From a checkpoint of a small transformer trained on Wikipedia: 9 layers.
MLP neurons of a small language model. Each row is named by its layer, matrix (up: input weights) and neuron, and shows model dimensions 0-255. Each number is 500 + 50 x the weight over its row's rms, rounded and kept within 0 to 999. Numbers have three digits each.
Before each neuron's rows, "fires on" lists the tokens most often at its 100 highest values on Wikipedia text that the model never trained on.

fires on: " We", " we", " be", " Be", " self", " Co"
L3.up2317:540480422488500443460464564482526516544594493525580489488526540510592447378393493629473455490523446525569503505520496542490534498449395557594458478492539520579494497402484456449478501521494498449530509530560473511580534558430468445482434613467488560579570521410506429599489556502519469502508533564423479506441531533573549518470504616578510541563506451429547540510481461429413588515488434491486537511523522567457450488462569552441524448537512486484470496505420426534482594416521418564537546514449502484450474556499531666446538467440453606585499430523530536506512438481525497508406453418576521487519438431631507553491507536573366516500405535439506425413524495392551589456515531546365545534506529477557516531526492533580568475513548465486607455452521399538438493517511461

fires on: " G", " P", "|  | P"
L3.up1549:495544417458533516500444472491466508439568448591607414506478488550493426515414537447486461546549442501535511592390521592546508495440579448576533615571565506442533559552463485453465395408527499437462513532546477573548487381541534551537534573416447482574416471520443437634573508535543481481545493512503465575507499548542505553495573464486402461490535483440519467420520458541436540535506527489475409509445543445482458511543529361606508575456493583458483595478433481688420535540371460584511483452575514536461538523477529460511544505496561496496568481511544501482496538404526516489510590455549512469520446542532512427487545518507439495477535417513561460504422537421489495511471487514553420531563578468556462528501488462408463500496590486478417449519460461440442491436499406

fires on: " ", " and", "aw", " to", "-A"
L3.up333:520450431549572391482487485536473493514515399450565596490585550493516429486454473511562474510466534467546486508510490534461487495505486518524453507542468582443532503456478531408431489477506451473536532507578531535518497407407508488572512503466475541525527484489470458447499616495424447408479427405410588536430500501606538479379544567479501560477506518454547513442498469484490428491505371495424457406490451577537409602531546529344468553491471452529468550499427429485519540515539499482499576553516510529524419484538553585448463459525595535582553518527512402549526457516498433523513548527604492434474409500520465541490534457526456518492497484542593541439526502432477506567537499585530408426502520453515459617534506508449533434443533512520461434437460477535462536560495480

fires on: "all", "ass", " fall", " disc", "ill", " cross"
L3.up2760:512530528484518515606500521531486465561487447589505418477439499622501427583439544451507552605497505507543559464426476530485386474406551483496516523436470530478448508546439562462489447441475522522477490605471433556514516492503402496526615482461469528480500519533553638553506539464564531519404592526530412557597542400537547512491477505464482437504465458466530484465496457450468573479524541485457421488562515532502534460429556590482587533465583511529562374481463497590583530444457560484491513469576480527516500529523493464419510338598442466463488530457563502588529538562540498477524547590478490527440544450536518537465504511540464502481501499543454491427468527493415489437461497458478480473475452412488567591507482522585593571462553460542623475484507581542492471377471474

fires on: " | ", " | Date"
L3.up1597:550528457455547435385467506496501554497507453470502541436549540530465557543496470524472481390482490603485473480441508544522456515553453495476515559534417486500539458591553448459529491502506469547439404492488496541516582452439461507503468504489457566523480454479458482417539535535456527467524479345504529515449509502523551411444400497516458450473444489454512428563524397495465508499525576530512486439572437494510456636459407466427555473420482617513547486486546464591376581556537514485407547600452439483538470600505488434548451523424503558485508492616558493458474459549438515474544536576497574576544487560445477462537526586608462493465449538528525492566470410413497482442461580475460450483479459479553473550520553592563490549462467497472447564497493440467458507509550464

fires on: "om", "o", "am", ": ", "'", "y"
L3.up1591:533462561507446552537422491491486517453411520505470429539563495490454444471492482512513494577475495469459544477463450576501420500485524507552530586433548445447524479432524564459433470449523469517534450500502469453558552515507647539554463502474555433482669471445481469414496452561524515459532503546609485531380536530543511491547488520514480478335544552465460420623409497534510527557475510549470506491496478442461495510491437572478507499416484460456472511470593512493598533495479523594593459517580450415484498455595474534480502490539440513423534372603531419404436514562457490573467568472473493561510453592512543557465544543521507497437526544455533352477529456483529630529494510567415497452502506503532446523407459529551504635469632524550485464442485419539498588387600494

fires on: ", and", ",", "s,", ", which", "s, and"
L3.up1546:555483475548475441556399412514465456498448510467428426482410472408523442481486560489552362603462504549423537483398498481568508481507481446442630452407441476405418536468509516557534412546467500539522467441496483576499481461542540501515601535514531523603427494425500591525531486547458502512477504539555403468497477493425530469425464449462452444419524494466502501503487535526500465553499564530472363551551551484565510513509485626538451499548598529439480596522528447431515586462519422513541515592410486493458434527492548442506632496521533615430605572414590472537567550574523477510542509388471508511567458573499495504530538486475471502512589525618488520507451437435467466409498413498447438550478559516512532503561639535482470458390635520403426521473499560504486469496451481

fires on: "en", "n", " Kn", "ern", " kn"
L3.up489:571538472490531468444513430467490468507544514503525502482491550515523438479452498502422440548501461480542530513573406451435423506494544551570482534553475508487502564513476485497562446506481591448434587446534454513478392509551518474534526497534457534534496479515544545469525560553565441376456478517444508475429569568554533446528527458515494487500490462469507436468468507467415534489453480578460518515486600563586572536404501508521468461512463539483497545530427495495512411527448438377447440518504495474410522483495518400517534485476536466538449480487487549483529537455481480428478476493555448432472430519537538421402560517512537528491590453479455459511493527472509503458445628521494483492556392427522543514608534469437553466500398492481527456517572498438385547574453376

fires on: "1", " ", " and", "em", " March ", " State School"
L3.up547:587444496595540540493403506482519505570524498513535439466461429447419485498521480492562505560522579569461452498487431484474532428460563482509536453521520537417429481475585440473437494450531467441516486513489474551540410471483406545567504468456521507485494438547505424504576430452500586496405500497423455520477521584573539485398602512486428501537496472488464620499507475485556565416449460554372485460503531501480461545554466470369459487535545600492442483518501469490512553519432378454382460520493463410471555509512538528546488431573519484606524495541575436624565463476529532421553505482412512512537503547476568674471528482558464542485474554542570560594531417577438514546485515508479441571488545430586502533459409517488563474462539389465563398486481493569616566488464556

fires on: "-", "k", "z", "U", "s"
L3.up407:460490580521549512454483481554486458485454524494485473488487508511442488570499478452470529540440520496480552504603454464575480478458502518510540543463446482374413470494477526439481437509446370539596520547512438578557490459490576544404533545635458514541522432502523459525454561580578468460541562490488442547489539486451555535483520523612541550446471528435540511466478511528570507510577548472364457525487604503468496566531515441475468522489509488403497465409491546372542598519631481548409486562576454493457551489545550447416467581473465466416538458499476445456434461419445559458484405480434601483388490511547516635403540453606508564430547552514558468454411548476434543566568476489519449487533445466501439530482434485451478498489496470413515460421489616486460501515467440

fires on: "an", "120", "it", "ill", "un", "–"
L3.up310:521507533539511473519443497519512542524517438573501511498513544541447483533529430544504469506480552508396532477469560494518488430523535537510545547410466605481450566545552445525512498567533468652536522530511456487536384515501458608556571377513552451586516473486495554511558413611559496531484504558574528478451532516577499526551450466559463410451539483457461442567436401462468541457424492509434583458377521567526546594467470447443476517562560491545533512519494578450579534445466511472548547405605489536457528468527500543572399512486540413524509526434499599472467546539503518501495396523446429548449549550525533525510581467513497501341470504523445368542443494473364513491469499526523478522459484546517485572553616538505539469451443487461515533444425492457538522533516474

fires on: ",", "s,", ", and", "),", "er,"
L3.up2126:612550489495552426513454450481507471614517450455449447433520521504483492548442443522475363567474573582479587540510469439536500513576483485354626481422500539481442399486528479456526477496496593497542447498488371508507499399520543519523421472550557474479519465365515588561553529468482472455447462548596464447524441583572589490420532468510462521483559558466484519455468510512609511514543510475457445533456574469532495514473431473545522510454559512530486491517480488496403488575477522447484535526544521476409544512608550569556478429520467439568555408444644422594513390593429561500533495498474502420503469527534580600523513518515446489487562500499614489535512500529502517615534432434511545522550500389521544434489443453517474447439571497398505634509468529593480535492454497

fires on: " br", " b", " tr", " st", " Cl", " Gr"
L3.up1873:507603519482453436524519372428500555450460446455473477509439533584521517501457468394620336494375410590486453474446486397474416549472440485623560540425571513529485532486543618464484387414553587547490538436517508521516354408413550485527481482470478386618540471491471527629557493553386597457527519540601480495540564440514556497506497522496416519529548416533507558474543486509514465502524489572516502547520402559504505545482447498517528511426510482493515478452488560556514511569442457509470452479478474502506527452531545493510539465473479533491547462454577559478527425496470531500478523478449443460590492459482576509579596508544484503477552520572557509551584519515453520401594502481468478479526445574476562494480524596384447428479499520546474552486484463408478451455537538

fires on: " |  |  | ", " ", "″N ", ": ", " | "
L3.up210:500553518462544433500445466450491519433486473542507515561414535546454410606445433508562396492311414520502475473512458510544487445505541545506502529494444502538547504515511555458571502546501436536521458593548477508595482508440511519431491477565473488457483453561480581435442515519444552470537439473505452512445455419537484481491497500572533442403545418488440497438495432491471509460538495483479518428541516525550577486386474577477498510537498472536524433535502507490471620486517591477455568529467482530526416534534526526478435403459612456536502495575484371470575532565449438577560460482468474572473459512475434471521619524525450547446435500593467488592428564519452487372397544450489488560511605564485592566453406425435474496421536406522457542447500581509487517438508503

fires on: "\n", "\n\n", "ent", "| Silver", "ixed"
L3.up1758:485470473612559567564528469513532556477418501433513409562415605498504441490471563504515414519495465544361537540482588501467502395581450540467560526421499497490428509509495497503532441481496499505436490482562613466591482516435487582565516398547502510540458468560574580546588610475459444448453529456443443541446474509500502474476479462453547525477510429417498594562519470488486435468532534517470455517521563562521539511485489455536490467412499496543440514498509465571470555558516401490463459514491477503426513522478545507529508494453511533529459461458483471489533496457559487545442471524458394537434438541489536500436541494500611471544496561546518442499410533416418539466542486509440503635455457532517546616537539529519551555439541536495481468599531547498473546531548504

fires on: "ig", " F", " Em", " Af", " Sy", "-f"
L3.up2676:571485551519416509511513494511571507443461385501464426510529538446451485500520576515429550523468534534489571563433564432545413470501465563458541424547509428467558387446502503439494462502471492559473516483545571492529393356476532488537581540477518453507477401546506471512546474468426439502469598547465464511408485544476491455455522528414489427523417439445484539475580431472502488506517610547477376519510427465502434535505532527551543403502504372452485504506533554507484556473513438491514520575480435411506598549451533529478520462374539512514507566565519487577460546575395470567485508510404483563462522529565505490448520447508477499456467500498505535441525508561483507570495559537513556630522494533540465604551403478507433451475487469471449501522537514470585548424487488

fires on: "a", "es", "s", "ans", "a ", "A"
L3.up980:560454542444506492550485575443514549469501436489551506460465523514485518518558461500458502558487565550427466529472396429463447518493546504520480500454434394547552536450447486494451491519537482562497502534529532484442560447468433551473441456562522532530501483565491506521556419565536513573416515462416523468537447494532437519494521542521516590533488528492486366591506567483551442523538452501455405457578478556566615476464371485632453397479533473547530447532556465518501591514509585487531488553493568464501513563550573533450462484478434554533516494533503589585407544455418528501511502510482532537426427498461565583590508459527530546552460591648567537473472508491400469504459448609449531414538576588444485425479487451517602550521537418396488425428402504555480479459507607

fires on: "1", ", ", "2", " March ", " December "
L3.up2434:567524461551541528451482536461550463578472498526509483517465561512484475408510465504564451430441469518541519561488478589431482453615414510453480469501488481516504462504475490439482417440429598466539573428551503490488501431477451454517483482500512465548426432482547497556457475476431498483536568425515380562524536473448534468490497435520481457502425478538487483455499485468595511497512486518491536579419572533508485490482457526494426463478546496458589503466444542465424563547557477547437518525360531452440497532553547500581428465583517500610521536549574404565453537514427487490454536442511537386469494518511537432469550417581420428454473481575518420537501463599489422514467462556475488447484483483536567602455418483566395421459529450465423449555496460533449599472492520

fires on: " $", " cost", " ", " US$", " length", " £"
L3.up2294:391407414428484432455523520439511546490449497557492551483508575536516392515377493494595496427411464481451530544412462491472376417509544465493436413447516498474530520425489460468479490521456504588554488408510495525521505424568488452535548522488481569539501470534464508446441474648397423481488479468472449576482537541480472538443435504442502466442470514528456486547512536485484483539490493533450433530561445580494579599546553484475535524458600422504436517456523461627486541528435573482430428507514425580468599511502522567555466523529599446580534515524495396582431460470491562505537428411563500465488422539437575530482541393448481414536388527519495434461482532467433436443502519459411493528602501596546385540496522487495550460433552437504517429567509428415444476603507527

fires on: "a", "s", "o", "n", "k", "'"
L3.up2242:595505509503486520417499551472488562541472566568516451416569505440389417516517535466509476568531541451480465425559523501514395519474519519486489525556479518474458543503503481484522384582455479458517554474535349561554574470482609524429467465607531537582587498515444451602586535558627486580436476577496502441454549478455521525522527510478435478436562495412488461487517475422558575560487525492456506494491496492505533539413526499576419532502502431501402541519485567521489540503520529515486522509492461425471473519499582545484521491463588455549499422472527483512442412459474518541442494445447502416402538503497566569527531503541546563472537467522456487514520520449478506527447565556429403506452644462523563499415550524449488537507510500420445558474446501456488547421593493

fires on: "2", "\n", ", "
L3.up1987:484541435594524446605556450479534468536520433610535575454426489448534510510471502579603542464486489500508469468544480556500490498609444545582549540526515536529469584511411551423591380529510569458516502531538453513488485547520531526430412546472430457497507497561408474507516438490474527414443504401594546532537496523442486469528485620464524448511513469492520490441511497512605509447491441537514523342494537528523478491486439568465505577476580445455524532453514587519424430572522481596450516489593488460488452510505523539567564468599518585511534530611549510537484441441484514490516480444517458455514492411475591502522531490491471462425540499551533528549445452519445430521504501543543518528577581449600504515492467496407503448486557413456502434593455480521489528457472510

fires on: "am", " | M", "″N ", " M", " of the M", " – M"
L3.up515:518473539485610456464467525572483570472397488479451457593495530501534396512538439533605406554363448510476492534525499516484469541470477524476549473463499481471413444483533487368451482474461494461468484449580488540594517506535544541472507493571456590555421468451489447538647524463462515557477509453503427517377547493554494612569429448540526443393439500451448495460597395457488596507471501432553398454498470497400511503428467477498517487500482411526463567469561464630480518563540477486393461538517542525524520574530540507533553424549564450523534529546597491481439473464457527452451600504544501515513472504464542461471491523544420556481478469513519411553499439477524517491444421549443471458495561517489455502467485474640479539509449443604437388533513518588431523531497536

fires on: "/", " over", "==", " ===", "==="
L3.up1200:497483496533494429514339555403538484593469534523444523463498463576416491595394524587523523602459429531494470498518445508600483446481565537427526506524536498432547522419572545484554454545465491477486449426551502507592430453468499524429569515490557412521494525571437510501585519502475430464455478470522549453494459426396508439485539547502468550551491388560489486526519532499565569535522547520492512535411529490498501533498485496480520473570510558465482447475453427577536600543420534436541543526543475464500531537548514485547437514578553476524508481523425426500539455482486483487452495471439522435471515539461473538487600410663571436401526519584574417546453528501512546608540440560505450529490610588559417560578536532509520544457477465424482505499481551448455512508477531

fires on: "0", "ot", "ine", "ray", "one"
L3.up568:525457478497544523510508441528475547496616462451511517517514464502451443463494466533543452456503488501528519550497525435465549441585560516542474540496518449427566429508520434419634501465498462465597506580562446476525556513450563539497517467426568532556406563497601530476575586466508428505477453557483503557465531527527492517436548478437507523418476465487568444510530465544477510454535389539483465372613554461550434503495414457530512507574539528529605458452579503521569540578438462431494559489438477448441499459457516510445532484514570413572482470375505402562514547579473485561534531504468493550497500568586478623449535472493506470482505498581556604504467459491505492424440561483472420486459352489496443468539444405521458501488467606509399581462465566519460503407503414

fires on: "-", "r", "=", "ir", " for", "re"
L3.up2375:591482516598551467461392468524477509558573429561542512497471574568479457453478460449450514549462474449526572506519511580413528469495491574491478563544492418500487492507431444468466421477561505426507596533504411518549553506495649586538478374444587562427456539502513455621423499515497425448462472556416413479438463565570548421461517523501520549405502546528510462509422462499530470402503499496410356485526448477577439578538562552551554492518483501431401512516553485491555479571447516446498515473502461515458526508475542479557513487433503536525535471497521480525536535540400517521455493414494415513432447480587487451520510533590562470521480520505563469523531479413477528484468527530528502502496541498584393521473440509519394593423455473455438480532438426465497504517482458

fires on: " In", " To", " Z", " From", " of", " live"
L3.up2045:486625596529452496415485530379532459525432486537482535562541534532422478518485548596461506466476452529528539533507442485431560526414472466525513515451505402502467476417570513548528494408599467568490535462506448580532548422475486490540511489544582503606556477465526575569500439564479456515499470509504456379399551487464531538418474546575516487520494502493468484440542565477388498562537550549439395567480581493471480509463462532511485526453575540471532445482492441397422616467466488460463498505476439534426456526522516600417467483586551515509454440530382506534465497517500491486468518569496453543440476598529429490539541510421541530515494552534489417497514528433404478517500422495470427408430531487530438574493454571566429524505525468523476481573429473441420563449501500

fires on: "°", "–", "; | W ", "; A; H", " ", " | "
L3.up2009:464457489457502500489516456505520502549515447470521484447480607374483427461518532471460444513471464492534545469452454477548501386518557510506466512443468469469499557477517571517541439507557458493536510477576484494450531513589546516424540485453515437522481430467564488475453396541483581451509527543405483523470538510424443494415481457480583481473446367416448584468443451511519421577608484510527437415543555485587458538484508531435406526441538438456441498549579462517467558494520575398505542570432435493468540492417532547389582532491498432472545482501596503485468523591447441414519439461454590557490473437448474481451587465525506456588409644489503473444426546467404495421500539486488461504408460558521462487506522507418483548448569392474455585391546469489555393515596546

fires on: "-", "e", " du", "es", "ed"
L3.up439:528463451559543445529529378520582499516411489535451423494409589559406471392496475532535520462492425521499415462516455505500545547571494425511514526472427532432472470371440539482488394462510451437458477451569549507545447400474431516549573561486541484616461480519543557468489477518524474441548541475509446485546563578456594514475497423520470384541468544459486443500544477473562513564540482475514423529580563545462418482479512577541474511415578505509512463466521470449416583542489565542483523548548480448438566596473525461489531482477503548477662488550511515502577492485402426489498494479518568502499446535483531559382512461581487416486518606524454477531536494473468580504421539473535480459448497502501444531537473431528535518509543484472540452529489562490534441573461519

fires on: "g", " G", "-g", " g", " what"
L3.up2879:475478430517483446533439434417584543472301431530500548549540474536490470472485512485388532579448506504563482522514395572542496456416483486454520551581455566509518571476517552526488401452460529417416531518619555548490461478604518541453584488439581517600430517466527504595522491556488492440465516508513441454515516474429520527425476484485503511506475425485495546444628471516556499503545528529518456564455441577517450494528585522462393482549443530530493466486527523595535528515403394433503443493533442611535558500439566529438528394566540521505486497521444549441537432486502556416487520523460506460511474484558439571497550369509521557505491573504494475482499557528537498498465551516568547471535506529500577627564556451552586494439510515560394475448526345486471514561467499

fires on: " f", " F", " p", " P", " w", " H"
L3.up1952:501492454493451528429500473516498615489464592533524383469426597456538477470575478453479442511491418594496506504444521544503420479469587400509514486533540521463464452519489476426476468571471479480552557503542495545472493458467481511562444500498527521546442492476523612504596455311515520500572464505447418544498552559469507524583403541538472456405541425492497504441554416493464546452508504579529493565494463443462525534428492451506435469453515421477420545421444547546502530576446444580473515468491403537411506550579546540529425378395499485597544505553591473481533458473503517517507544491418483557495452517515539534455583542503458542496362429512503468556511527474477519445421483556463474535561531517604514500446522538545504577498459506471456497553474544471500451461485501

fires on: "d", "-d", "od", "D", " ed"
L3.up229:541497439551508441471501423494563541511482474530525460407502503528500502462469583485448458581445490463499581470537574508533491510496497465492542492449489573447526453451581583425503478584479555508551507613524558475501443422448520495485523437545460538510432436465455465479594506548407523582507569526456468578502580392467531474481369475502497527457389487479475559447559479447498500523523477547503391585405479533480438438471474523555544577450540405490550572560512493548447491488502540461412560514465519464566633496510493516454538483487433474505571507561551413483468520469440449574502510445523472372479531492484478524380546493554497525504556497489450491489512547500489634477523481531548532572507504435549537584503510543482492478509485462418554407489461485457528610411443458

fires on: ";", ", and", ",", "s,", "ed,"
L3.up1350:561549531459561499493433475438455560540453437505444482521459578482498421460426550529530484479522463617449536476552420460550478545485456467469438505556485578395470509482489503447512493422515558555486514539451494427606488477525499560460486561551586439490607490495491548528576511439441423531443542471528436516456480564560534405566414491542442545437519574485544547617560449502520449444544586506497540416626419589542519492390397554540421546486568530472466559479494430523359431528534455561475532545544508449481500492585524623545503544509436483450588576569481475525545536552429458505461523460475433528491480517535489527432546482494524444474504533525551457554478492434416561527465507526418462540594545574597545517496459635378473602454518449533417451515440529496399567399478527

fires on: "o", "to", "y", "one", "OS", "age"
L3.up83:560464494481550516525440421442482470542558497584545463509504473546505499482475466484549445534531481455401462505521438511499459514490554555461434499547462427510448378486514552341405486521567578442593538473509457467532494492499471557518480493557532543523454387436493530552500475434527501559576540502561445527490433473577570421477487564428533478380536520549493469582483493473586576497454472536442533574513448526562526487425539586543544543425610402486599543539572451552607449526443489420532509496546544414485519566546546496517458506458547378632474414624553413459536463394417508500510600521502482438345513579568659532380565547511568564565494508452482498424469550461465501433480497465438481517526574488524632525512417525541496548507613550508450445510467505457483462425482451

fires on: "ai", "ki", "'", "ani", "aku", "u"
L3.up1072:467484464614653473455490510520566409578509548532508539530466509539435374553464440503521441415477437465454453569533459536518503521509547562501579447461531625440441514450466529471541537571539491553511554556575395420605481489452534525383440499485464483544508545505474542443550488601470402453411485491465434502427461501492500417464567473438491485400507592514541509553515445480514481549554475489468550527607482510504475514451395496448486607423551511504554592453565469498483531439475465617517511527530458477449521568491502587402456506551472518522481513518439530528430537483414440537573439567493548550554474540600604537390488421455444478526479542553480421565413521494506534510474495431493477487399503451526502466605596588488433612515508397564549481485540506542521528516419453

fires on: " G", ", G", " of G", "G"
L3.up525:572611461555597449554450535494570590494483439464437404464518557542549440539430520487472487656494387441423533549453385455524543547448474479427509524478489419485480519456523522545489338512517554485539524514522509560503544408525491475439464540579493534572478488555536495590548509542467497418463447465428437550500548532433469484558430489501433510491586490463421471496589462512529499518539499458398405482479599475560476513468459397547524468470512440481614471501492571533514517561474438558534429527600544467553572553465503521481601493546507569503493547473541573479555501469546455482524488409545384525462404582588506472500512392567501534493522496516506491461469563570505480489441452546508453474571530504532502624493510474526540415421471504489448503428496486534468531516468460

fires on: "em", "re", "om", "az", "enn"
L3.up1521:534579506574567477595503422485558416476521432515505418544516537530534430440469469589540458486485549476510557457480488483455501495439433516554544325550424466502592534428449541599537488445450467436618495461562481524484513452486557599486462498473511610479469477381540539449543558554493430491504536447509482544411454526573540536497513408522549462537537474480505565554467521417474417531584501574500467491534492568436519508495428597465508537512598493403490394450620486502482439555459561481412546573495442480479539542548576498465453456585478432536540543524486475573497592613481467468474445508458522545489434591498530501370515459484457488483500553444526478522615508425459540556412470489422514477518514404539490528480497450593506522458568501503453476462542438548457533520453531

fires on: ", and", "\n\n"
L3.up1910:523465504430599505548455441509388544551543519470507472494493526567532362476451418442485459549478452437572514526512422504531430537503520479522570500447484465504482508512465475467568458433485511438447495516496478544533560468461587578577485367528559473484465507472415587498489645536512431474416487513553443531409529465510537435459451467515373530459459490382478526505468427496560518501518527466431407384611482463500450505421402395531542483510481531477461485552483541555509441554471563483496612506432445430477507553563547485503478450503483506481535518509545573591519474586457532553471551524501418517580462508472520542467562522391506455555445500424528516524560541507445489385489518493474473467551629538573450506539500499529525545442476452540531515464537440572542575443525487

fires on: " |  |  | ", " (", " | ", "1", "her"
L3.up1024:454549566451580399437452548442485427432560495526571514497559543499495460569452403529513475566470502563512513500425524471497452500519539546536477408554529537522529413532475474389498559487475506527519488549496506421607457539487449531463485516531503489486620437492482573419431484468431487487509501410449454508467541540464524470453508483462443581418553443477452563442437493481502528496503550434474408378579421440517439646462477484490522465491519425524481489456465474497530605452526586481548521484520559528503493481557583431515490493492488492563491535541531527504416470482462524493601453605462477553448519462477547491505618490518493495383506579570576590421448454476438509501441453510505561476512573545479432481424526428406525509490497490480533489463426437516456445440515509

fires on: "1", " B", " ", " by"
L3.up2759:457523539543502494522449503429530529514489485561483417490470558595546381520461471525523492534460524561485469626499471495572503429431570478439505419464487480439531557419565446561487461437552516516562548452575483486457482368483430515461522526458540473573526378413464451553596485505436638437471506509472515560514476515557438498462442523510511412503469504442479436495503412476502521397466521494454537549459526571425529612456476406522462528494529485471513619436561508482471551529464538533424511526543460433487516457479534547509497434491587526565508522538476514465560419584444474456511497443553515420565468615503473428553530517540399500487491542530527481545573448472477443444524579493499504434441566505517490516580577545523474575482540433517507407460518444483551541603519436

fires on: " | ", " L", " Bl", "le", "ra"
L3.up1153:574519510460521357543424521533540631503479453570484549472464556480426528477516552496536464474577378484490452442480515520588447533507552558468469493566553386490512458501503485496520429456516446449519483453558538538454517496508587655495464534499467523575512399471463498448566498489525488517467452489467508541462529619582502506511538412505448553453450463516514448534424435491489498488581509533547516623578359489471483417476510512368432485450492558608473520451436435501596417609471471508442538528514387444536450543432580501466540509510529570548458492461503424561423531525503482432542450497586462421530560444565480630520511482596562422490451501485507450495507537446470546420445529488426412472570522472442588551497531528579530547498501429517497543508508454403462578502574506

fires on: ", and", ",", ", ", " |", ", or", ", G"
L3.up1655:521489510500499538492447524452471542540497453456521484494425505525573435426521570525512443536492507612518406496425420456546581462485512423536534493495403459467455471465537487546507484467506550511447503465454431572441448437504480530526631535507465555600494374464477496492524495439422478493558536566479390488536488495471522447420555496437480518508521453545440502499530563555524458501535550543533526564553506547595499473433406585509501445566594514503558581512464536530517449512508399535418561623559517557456437467520523462546499497526538533448449473516500532550541480506488474450530488470463427494508528514510530500519573485546425536606503543507508585469429465439362549490484479495503498525460437497477541490659562609432421650496492506444407553443487543466476432560428468

fires on: "u", "o", "-", "in", "ar", "r"
L3.up2602:521473558488522544457538439551502463441491442458506511518438521571495439458525481465470420432528500473590509579501407530538576452539461419467458496538481403438523548490483490435541455499536438554585456444510451480485476523503497551455501508470581437587454493515578489484445528525523456435461456536570445580375519497505572437547449443479507461480470523479464434498474476517467493459493450492435520625544516457537448563552463520492538563492557468390418512510518533474475538515508513492455444490536480544516479600562440487514451499616452418476494530433505437488489524539420524504494471453479510589510455490619552471437521519506513545474579610539530539502518480403443527507525447503515481506486542422540514484563449561537403605522519444465458552439531550477464436495472481

fires on: "===", " ===", " ====", ")==="
L3.up1008:503569486428580495455468496483498522557521500451510557468460485460493477397475442490402519535489470479516533532496408521476614459516506559517474478543493555483578545441518501515601475456491520492498421521557565555494544457489532430422510500574518534473533526506505508454485578655484442407541477460443498465521536485406546395572520515475479420504487461448575508582530448652520486454587487604395554523514465543491487473445535431418477526418607523417509588471457456532495562519431548514406631512485425418419550497486585444489448488492545508569466485431490435525547462420487479497456528476568496409496508519647517441475540507573477460478462495563583541571502523445577586568548460493463466531479519476578584559491496492452406478460511462529527473495488466473458576534465476

fires on: "er", " in", "l", "e", "el", "u"
L3.up180:520503450484515494514455483471515491472527440661562530455409525438515465504506557483562517652521442495600515523462409462445481498530440515501521449483418466473454492487444552425534466481511467515512439461563466537579527492476506422604425540476472441532465504547484454525427477499500531429464544588472499496446567554553551497462528461387404451467467521494536413506423520543538427421610515528417461497562482493416497576487573510419446505477559496563482549496427465488555511571503449545491452544470463609517552460441492553604470501548524559523449492548542482473483443614494529479570453527467520450540514535486601492511528547592460515468463482530566603515429496495497480504515481485544375407524569551525514480431555524434482520443521508520442550495450548454473520490500468

fires on: "r", "tr", "str", "ur", " Str", "gr"
L3.up931:573485478554470432494510515519485562523425528502519478508542518518551453549539498580507485552450534529459596511490467567492503430473555446668485486487450584526508475504539577440443434593593506413429547571555466616573478531478530567458522389620523515494367495470479535481647456464566549526504533459474440506544459439484543540562484394548493548425491529533551523522562486485563529472589492582533445480596520478506564495536432549496542484430544456507556465544505504471541568481608551506554490507444458533520463506614486545463514585465410463562445489496521493512557585566519533468412462513483414488412448502534542466442485493529473486422504480484477477582425545416405623512479392430519548446448564525507495597498500520537517479473552502611430562446495500556409454475444459

fires on: " br", " t", " tr", " Tr", "tr"
L3.up916:522576437468478414562489444456523607512442484572513526476490502429397534563475517465588488448437422521463485461449513496493408499620455447530510507505508493522429438500487513433487495443515530458497502462538481535565457461515584507454437595484510430539538419475484529437504487464540596530401534442539499565440543435485557371424377478452512475448553450445511478469528457560542506492536550630464476530506550472467512551418488571541495507489555508532565455507422503436516456378517454550480530538508500513548471539549546559554460433535570511460484478484490411554544467502552510476501537548489349503456474501485548546439565475515552444494512480512516443448584531444557522434550529497491433407585423360542488612581490480381525495431558463531363534598528537400393471518490474

fires on: " W", " w"
L3.up1064:509481450531489536521489459516544528524417508526537389504372567585536483500527483479481465457455537462475591505425491579555553438493499483420544523489400473515570501448504549510524417526533468518447513446623493532518514444593469560436530404430508614548460513466529595529575468521534455401519523538500422466479492427536528444525451491542435414532534447394491554421523518549512477557542454606441551491550585552518501468540464501429430454438613466500552557520452465547540569528483521426513486518489441477514482495489505488460490476493603420503519606593486472556489457511528495436463399538494612569522454482505588516457551504516459487464539515498526500593418512475500441567493497484467474558593587511537422543481491494552456581416524430430491453473435534563409403442556480